config.toml
positions = "rope"
init_std_up = 0.0361
init_std_down = 0.00637
beta2 = 0.95
decay_fraction = 1.0
MLP neurons of a small language model. Each row is named by its layer, matrix (gate and up: input weights) and neuron, and shows model dimensions 0-95. Each number is 128 + 24 x the weight over its row's rms, rounded and kept within 0 to 255. Numbers have three digits each. A neuron's up and down rows have the sign that makes its largest values positive.
After each neuron's rows, "fires on" lists the tokens most often at its 100 highest values on Wikipedia text that the model never trained on.

L13.gate261:115140123127099139098119158138110165152122086138111128107131143174110161047126123112142160107114129141144140100121123148109167143107116178108105108066151087183124130141125097102143131107077123106113106143138136142168155124132158100116131104120162153159105184100103145140110199103137143141
L13.up261:065146144130107154097129156143138146092179095102152103101150120129096133142135169131136136173092102121128115142146160058151145120101095131146147130105145132127126119115076116130135099111092184116168157180134134176129102122102127134119100127163153123119160134158152118134134131105135092100
fires on: " first", "th", "st", " the"

L2.gate383:115163087147109139104119195140173119160119089114093128104166101147149145072130189112087141103156154137110121133124109112113111146147105103127110144130142127090121161128146135123150110131100150094109113145113107133118153138114171107153122088094158118126123104166125137137093187134122120107
L2.up383:124125115106156125120140163108138137194135126112097157080165111152108131131100154101152179093141149137132147148156131117091174156123060127134136152097137161110119148108116172142140122115095205111105081170118115140128140133113143154142128078124137119170127128127114159148103171117115099101
fires on: "–", " the", " first", " career", " record", " second"

L5.gate307:134112178118138113089068141118139124091103167136052126112138153138152113106116093112138101123129142160124136143155135101110148113096102159104087150172140103161117114101126158135124116077135169103134105151141135129125112153127196117169156131176164138142115175131091113171155149121124161117
L5.up307:099111144144118181088131157128145109136110128128116118121095091148139132112177120110127163137164153174158105105155159132130065120151159140101141106134148108127148111168150153142124135117143143115101129144111121131093160167124132107141170134139140125086074162135134091126154177111116110135
fires on: "=", " An", " Ar", " International", " Royal"

L3.gate267:123194135165119122126152111099158144117125152135115131138124108098154142125106148124143162102122175146110119113140150163141127147154059082121146136106100132125111113081113143164107145106170125130119118143144134061154167052152137159111134098108105109136107130158123163165164165123105129120
L3.up267:114149076147111118138098121087166154136105137108121107098131098115148143161137137122106118048119115107144120190166161155147122155128132100128118145142109144096125091114109117147107142107170102144150107140153126112114135111152100150141137119116131140123107104160118128159118108107129136137
fires on: ";", "l", "enn", ":"

L9.gate134:097154118142150100160130080148125107104128130097134115153128095143136094127148183131149084129103132121120119117137157156153126122140151118105178170116149094142102150126109112107112098147152151126095153131190129136136089155125128153112127129176160140107130107094146067130162138119132154102
L9.up134:114128127132104120150130160170112112134111127099156172110163136116192126117139136081158167123149167136073114138166112128145126123114126113095126159109132126131119169134103130156160157105110157097120158134130132138144138185133126156127153124140107136159113128082081126135137123126084079111
fires on: ",", "art"

L5.gate147:085090130123156107143125172104099115122111136127126181156104130123121148113144099118116157110130115091112139138109123166123125121140154095150171142137143088103126114147085149130110134147109138119119108142122121135131121154144080090171071143090116149127146125088141099091079142156171098120
L5.up147:127086102157131146141120114126117097110162128133147113127143123128140151141114120151083139162153133120125130114131128172138128091119175110147080151118153154117080151152110117117140136190149126095135141120177138126118108110121101133133150128115166112158108115141078090153151153142105128149
fires on: " ", "\n", " (", " |\n"

L13.gate345:137147103161175107148128114123113083154135123152086119112145148086126109093143105094103157097152177140135119147127094158159105144082142126113119123102132142107174144143175157166148145113159144133135125135125129072135166115100068098125138139130109148104121109103113088094159118173136157131
L13.up345:115150124159123142135128144135124105175134111155127136064173150136115086110139148100080182094133139106108137138118082129135134111153170115105082082145117121134177147111133118136120138116111144135139187140119133093166162093159112121147121085132135168162142088127150088107132168138144124121
fires on: " "

L6.gate196:182115146125148119096135134089085180155127133108114143138159084129142170107073139105094138131139151118130134123138115124149154125120129130161146099160160105118123130114110150132136080099110110122142087105126134154107159094137118113166157068095126149110106119137151120102150143127116148095
L6.up196:127135124150120113121122199124142130151122085074119159134183119158135175146095100106140113112110173110162135130136146065085118105100114095106124096116150101181113133131122065105108151145141115133103145127118151102134172144132114127135139126156141147140128149092128120163137139140101085150
fires on: " dec", " Year", " con", " year", " %"

L2.gate116:134138131112114137119146106121138130152109132135133129096185135142129110129064084102127168117116168157138162095109125127111154114120138084143089086168101115144126148113085089086084121084139141127132113142144149133119124128157173119153109119121122109142129100122153139105152118142105089139
L2.up116:156133114134122115168118126126153131127123140120127140111131111103153156109140169098072112067150133089184115135172099115133088114079131116103117132107149147146091100099107118123105120116144109096119082145102099128121094134105101124168122102146133101109113142128068117121171125182117095087
fires on: "\n", ";", ":\n", ";\n", ":"

L2.gate306:147119126091147130170187156127122112110119193112118163138183119137092100131146127151138150114157125139132115094137100129157171114127099111147124160153169132140146150129100139103144075116110142102083082127086103106134071129131125153152135149139118074158148096155113139167123133125103138116
L2.up306:114103095111074117121140189118107176123188093118168121113178116126137153090139089095152155105121131128164142122111153137095131141118107156082087133099140139112119109110087161163099097133116116117102144123133136142103101162155104123149164145071110150120139110154129122150116128135138146148
fires on: ".", ".\n\n", "\n"

L13.gate213:162152154110146144078136105133104123145123132114125153132115145166169124163093109109115149144086138088126091129120150148111142116140138160106126103138119122165102097130102129095108152122117143124156134143186113142126143108138126130163152150138158098100115124172133125124090117111123163147
L13.up213:115131143179120090141122148111131121164083083122150116119132121127144129163116134151148099127134139183118144133115164125105172152117104104096141102133158093130133119131123149154127153135165136117099108165155141170109120116129136113167143131134102143170148096100097097177133124149125103160
fires on: "C", " U", "U", "G", " c", " I"

L2.gate268:176103098099135130096157148083107150110139137131168161175109149151131122164124100080157148084118127093123088143143135131158112120161106138098130150126118127091153152128113159144104135112069153134172134138087060126173117084110118137129153117168165139138125077148115097133144100112132127154
L2.up268:134125112112105109158155140102101121082117092097150169180140128121078118144100120162125141103132165115127118111090114149159098122100128147113105152155101108116154163162127155132150130186114113099136129106149104163127165085127125116116116110175143138123131105094115134101133128180094140124
fires on: ".\n\n", "==\n"

L13.gate257:152131139098114139068091115141160120125117147150114153131115066128120113110115126099085094156121197131064129135134140126155126112134084155106118128114121135140166107109086127157178137146114142118116117137115127109148103106080109108082120173124158134113137124159138145120122153135125162136
L13.up257:132087138133138131146147157112140160106110111138142138082099131110105105152125113113148151164170136116153149179100163074127132135121161098070101151145130157146117105155098142157154165166170112124139115134145155099101112102121109141109145142126116129125155085129139090117097102164137114111
fires on: " c", "h", " C", " imp", "C"

L6.gate297:113137114114131124133186148113096153084097100134159142124159127153102105095096116117165121123134104125119127112145118137178145166106098096139099124125140139108147167139135099101129130158153160103144117169109116108163123123128111108119107145098137127133142107145147096109152192114125098101
L6.up297:107161109098166111100156096105155122153153075076112145152100113116111126103120121112077107133126126116154115108103120136111158106133177124121149174150165152090123133154175092079123124133152139136133114115126161150189125103119117157112081116130131079153112151132115151098152139124121153098
fires on: "\n", ")\n", "'\n", " |\n"

L3.gate186:118114102113122169131145154159107108145106135117140122121140080095126153127129155090151141130125141112104079105111131129094096108138170140127105108082180136144107143156142151108111110094174137107137078139113131126135120057126190118121136134119106118114171060163084101105137153090126144097
L3.up186:132115092141123143132145141107143119148124110124143160119123090105124120124148147111160116105104119098136103142157116157116106091157135103129105137035136103114098144137133099118076128120144130159120148153135132142155115113077167128126139162118088112158122082109159131135138096120142122158
fires on: "\n", " ISBN", " val", ")\n", " v"

L5.gate89:151140121166088111115157096088149178132147093107140122089195094071107129076092126084126112109109132112104091165163120119112114104127124120140112119136120147098167111112115157127116145142158136128149118148118092104174149072138120196132129126131154132138114158115152128135140168137098117114
L5.up89:140156148098134100133075095176180169156122119130108141142129117124126108144152170105128085128108095131120128116130121169114125116115166135152124138138107130135131123106086122127106123137156070162169148139150146162113106118144079150114112081151091115171138111070109178112138142146114165112
fires on: "l", ")\n", ");", ";"

L2.gate357:103134121128133103127116115150083131159127133167137139181136148149175100131138085120136126123117069152145111100138128160137094143102134134141118130146136093167138107109110096139107172142102111188126133116138111123139096154129089120114132157151116142149142104079147123140175064189154132155
L2.up357:112117169096102136080157117123073130135145082160135152132126129122128129172132089085146112096136126138098117140141148134142172117154116099132140090178122095098134150106185152134104134119148144100069160145150129120168103124119140149104113135168134160149141104125118152128100134143117096138
fires on: " one", " a", " two", "en"

L2.gate322:147153123110175138131173130119136118111141107136172138144157125148139089105142097086132116116115170108171135157133123137149162117159115097089120120160082143133149154141150177111144089119081145141122102170078089138109157113151110101146141146118125107119121125147116146141097146107074097138
L2.up322:116121095078141123093177130123132155115148138140136105130107118126154139106105112134146156120113160111118109126155111115156112087115116123114113094164149108126111149132141156097080093149119148133127160107160102173138192110136169157080122129134116143141099098135150093113134141138122132115
fires on: ".\n\n", ").\n\n"

L2.gate215:173153132116134128090143128113130110116116153094145154154146090134107136162107138119131190112115124076190109143110108134120160112162158109158101149133155129143161150158143178126146088170150122095110132140117117148149123119144103131141125138109162094144129146150117095091110155118125143128
L2.up215:137141128130110159069166104136093098110119111107164108128144096116110118129135147081126166128126062134122112106137114163098163106104166087134130147129146117080117144136097141104103173130124121117115158138143181143145072101137107149112116132070122117159152135135129105104103127090101127174
fires on: "\n", ")\n", ".\n"

L3.gate325:122106150130118162145128163096138148100127101131161143129155109126080100123107123120100131113108166145081133127148125103167139124146134117151077166142164151136126126101170159128161143155116165100093106144129074177096131108147093141153150127132165123121099096164126152134087156117103104155
L3.up325:144103125113086148114163135107140149114168097143166122124163079154125123104098117146140131099121133162099090107148135092155123082148125108131094137167160130077138148120110158090150074174109124116149110152116105101116140092133102074123149152169142138169169101154093128136137156098106112111
fires on: ".\n\n", ").\n\n", "\n\n"

L5.gate82:145129128164148101156184121116131149107121111103127111121113082103163139178136170168133127161125153123081109122098133101113109102117139159132092124117111142135111123142192134164090112165156114127128163130133096118131154114150125146114112118148171128145162147118102108130113154147128114131
L5.up82:072138112150136091106122141121148124109102137080142087122143109148089112127125133103129118130142118093125139089158144130108092118098111125149119112136142134112101134145127147151141128076145125117146104144084119127124113127144120103100096126115084126127170111159159162084104118169131090137
fires on: "ini", "ri", "rin", "lan", "ai", "ang"

L2.gate360:143115136112094157132135175123122128078139082094137134128132094135108092084124141146146170098098168129131134120126121111104144094134117131128094138134092114159106138086096172126138071161114128085088161158129077136148145121133125151110115126105164125135152096107120147100126129140079102139
L2.up360:113082146113091115140124195124137156122134118127138145161128062146111080071075129093171160095123118145138134152139143109107114114120090128148071109115147116159117156142102145074108142125119155168118132138156114149152116146120119118123118161113134143172121082125128123140118119123097093133
fires on: ".\n\n", ".", ".\n"

L9.gate324:122146139093177124107121126111153181117173105111135115164106107100131142099131113147112176147141144125185155146131111159113123148158102091088157121102146145129118123090132147097104141114139097110155157202102113117112104117154074158167150149137175064142120151140144114174102135130167126152
L9.up324:151115123127098114126118126116109140115099114128114130132121108134124109112137135150131160148108148129153093124161120107154131147130101134132069101090138134099155161084186112142123091121130094091105139111168128109087137153113176118131152122112158121140122166125097119151098185133107128129
fires on: " \"", "\\", "/", "–", " \\"

L6.gate357:104102134135109103120086107146124146138168123111141132089134190126160146113123147145075135146138135118119136127156090123105137119089143126148161129154128084119091139145136125117157123108142159105096096091162137161099133122138142173132104129148138134152120142118130145113125126083170146108
L6.up357:087123126137122145131118148170142136163086139111175189119177146142121111082155089107118146155140177109146123126076134113092106109142150091118141134125119113183120153090125111143111127130137126087124121102108141135122127143149135125143105141132152168144144145142122135119101142148138100102
fires on: "ia", " con"

L13.gate107:163114099135146138138129119120106107128097111150152135137068085116118133130146139141151181150144113126113137154130073111109129162158137146114125104117178143107167158120118128126152120099132114181152078138115147099114135128116121118111096183100122115082121134125121120106137128124149157085
L13.up107:174168121123099124132149146134138123159112131176121131141127119115105141130156082095093124114096154073133132127095127135106147143147145097134099098132121145127183152145156105130134125114157122134154108136175210099085111135124119141158115118104099109163128170131121165130143092134118176110
fires on: " ", " p", " P", "=="

L3.gate232:131138155130133125159166140106146152089176100125152100115151123148147147136124121134156157119147126151108138150202122157177106146148119139080086141156109169100145146094101142138163105133125172105086148145120136121121134105163133148161142116153141096132136092145090098134116175104117102129
L3.up232:126123125120097138161136163153111151149134152155157134120150134125126098086127156096130115133118139142104113154122138114156095115140115142108064161148145160132122101115085135131173104139140134072137101133123111177123126119140109149141169142147125132143105108109124156154121170089087103167
fires on: ".", ".\n\n", ",", " |", ")\n"

L6.gate110:115117193119112159092119117131138195117142139105128134157133076118124136125118112123074142105140121169173126145156144137125148138109095120099129108118153129109120111148118139085104142159140098105174148161136145136102137152154143135094120164117111122124098116159140116124138085118101111143
L6.up110:134083159125131100094131136126128087132162139105127114139083080106125161167160174112114128128138129122139136137153127091134123137095130152074153130130189090145059108137133162119114112138136138118123148148111143085110179150136174137083134081108096122138117159150118064115154141090111107145
fires on: "\\", " \\", " make", " sugg", "97"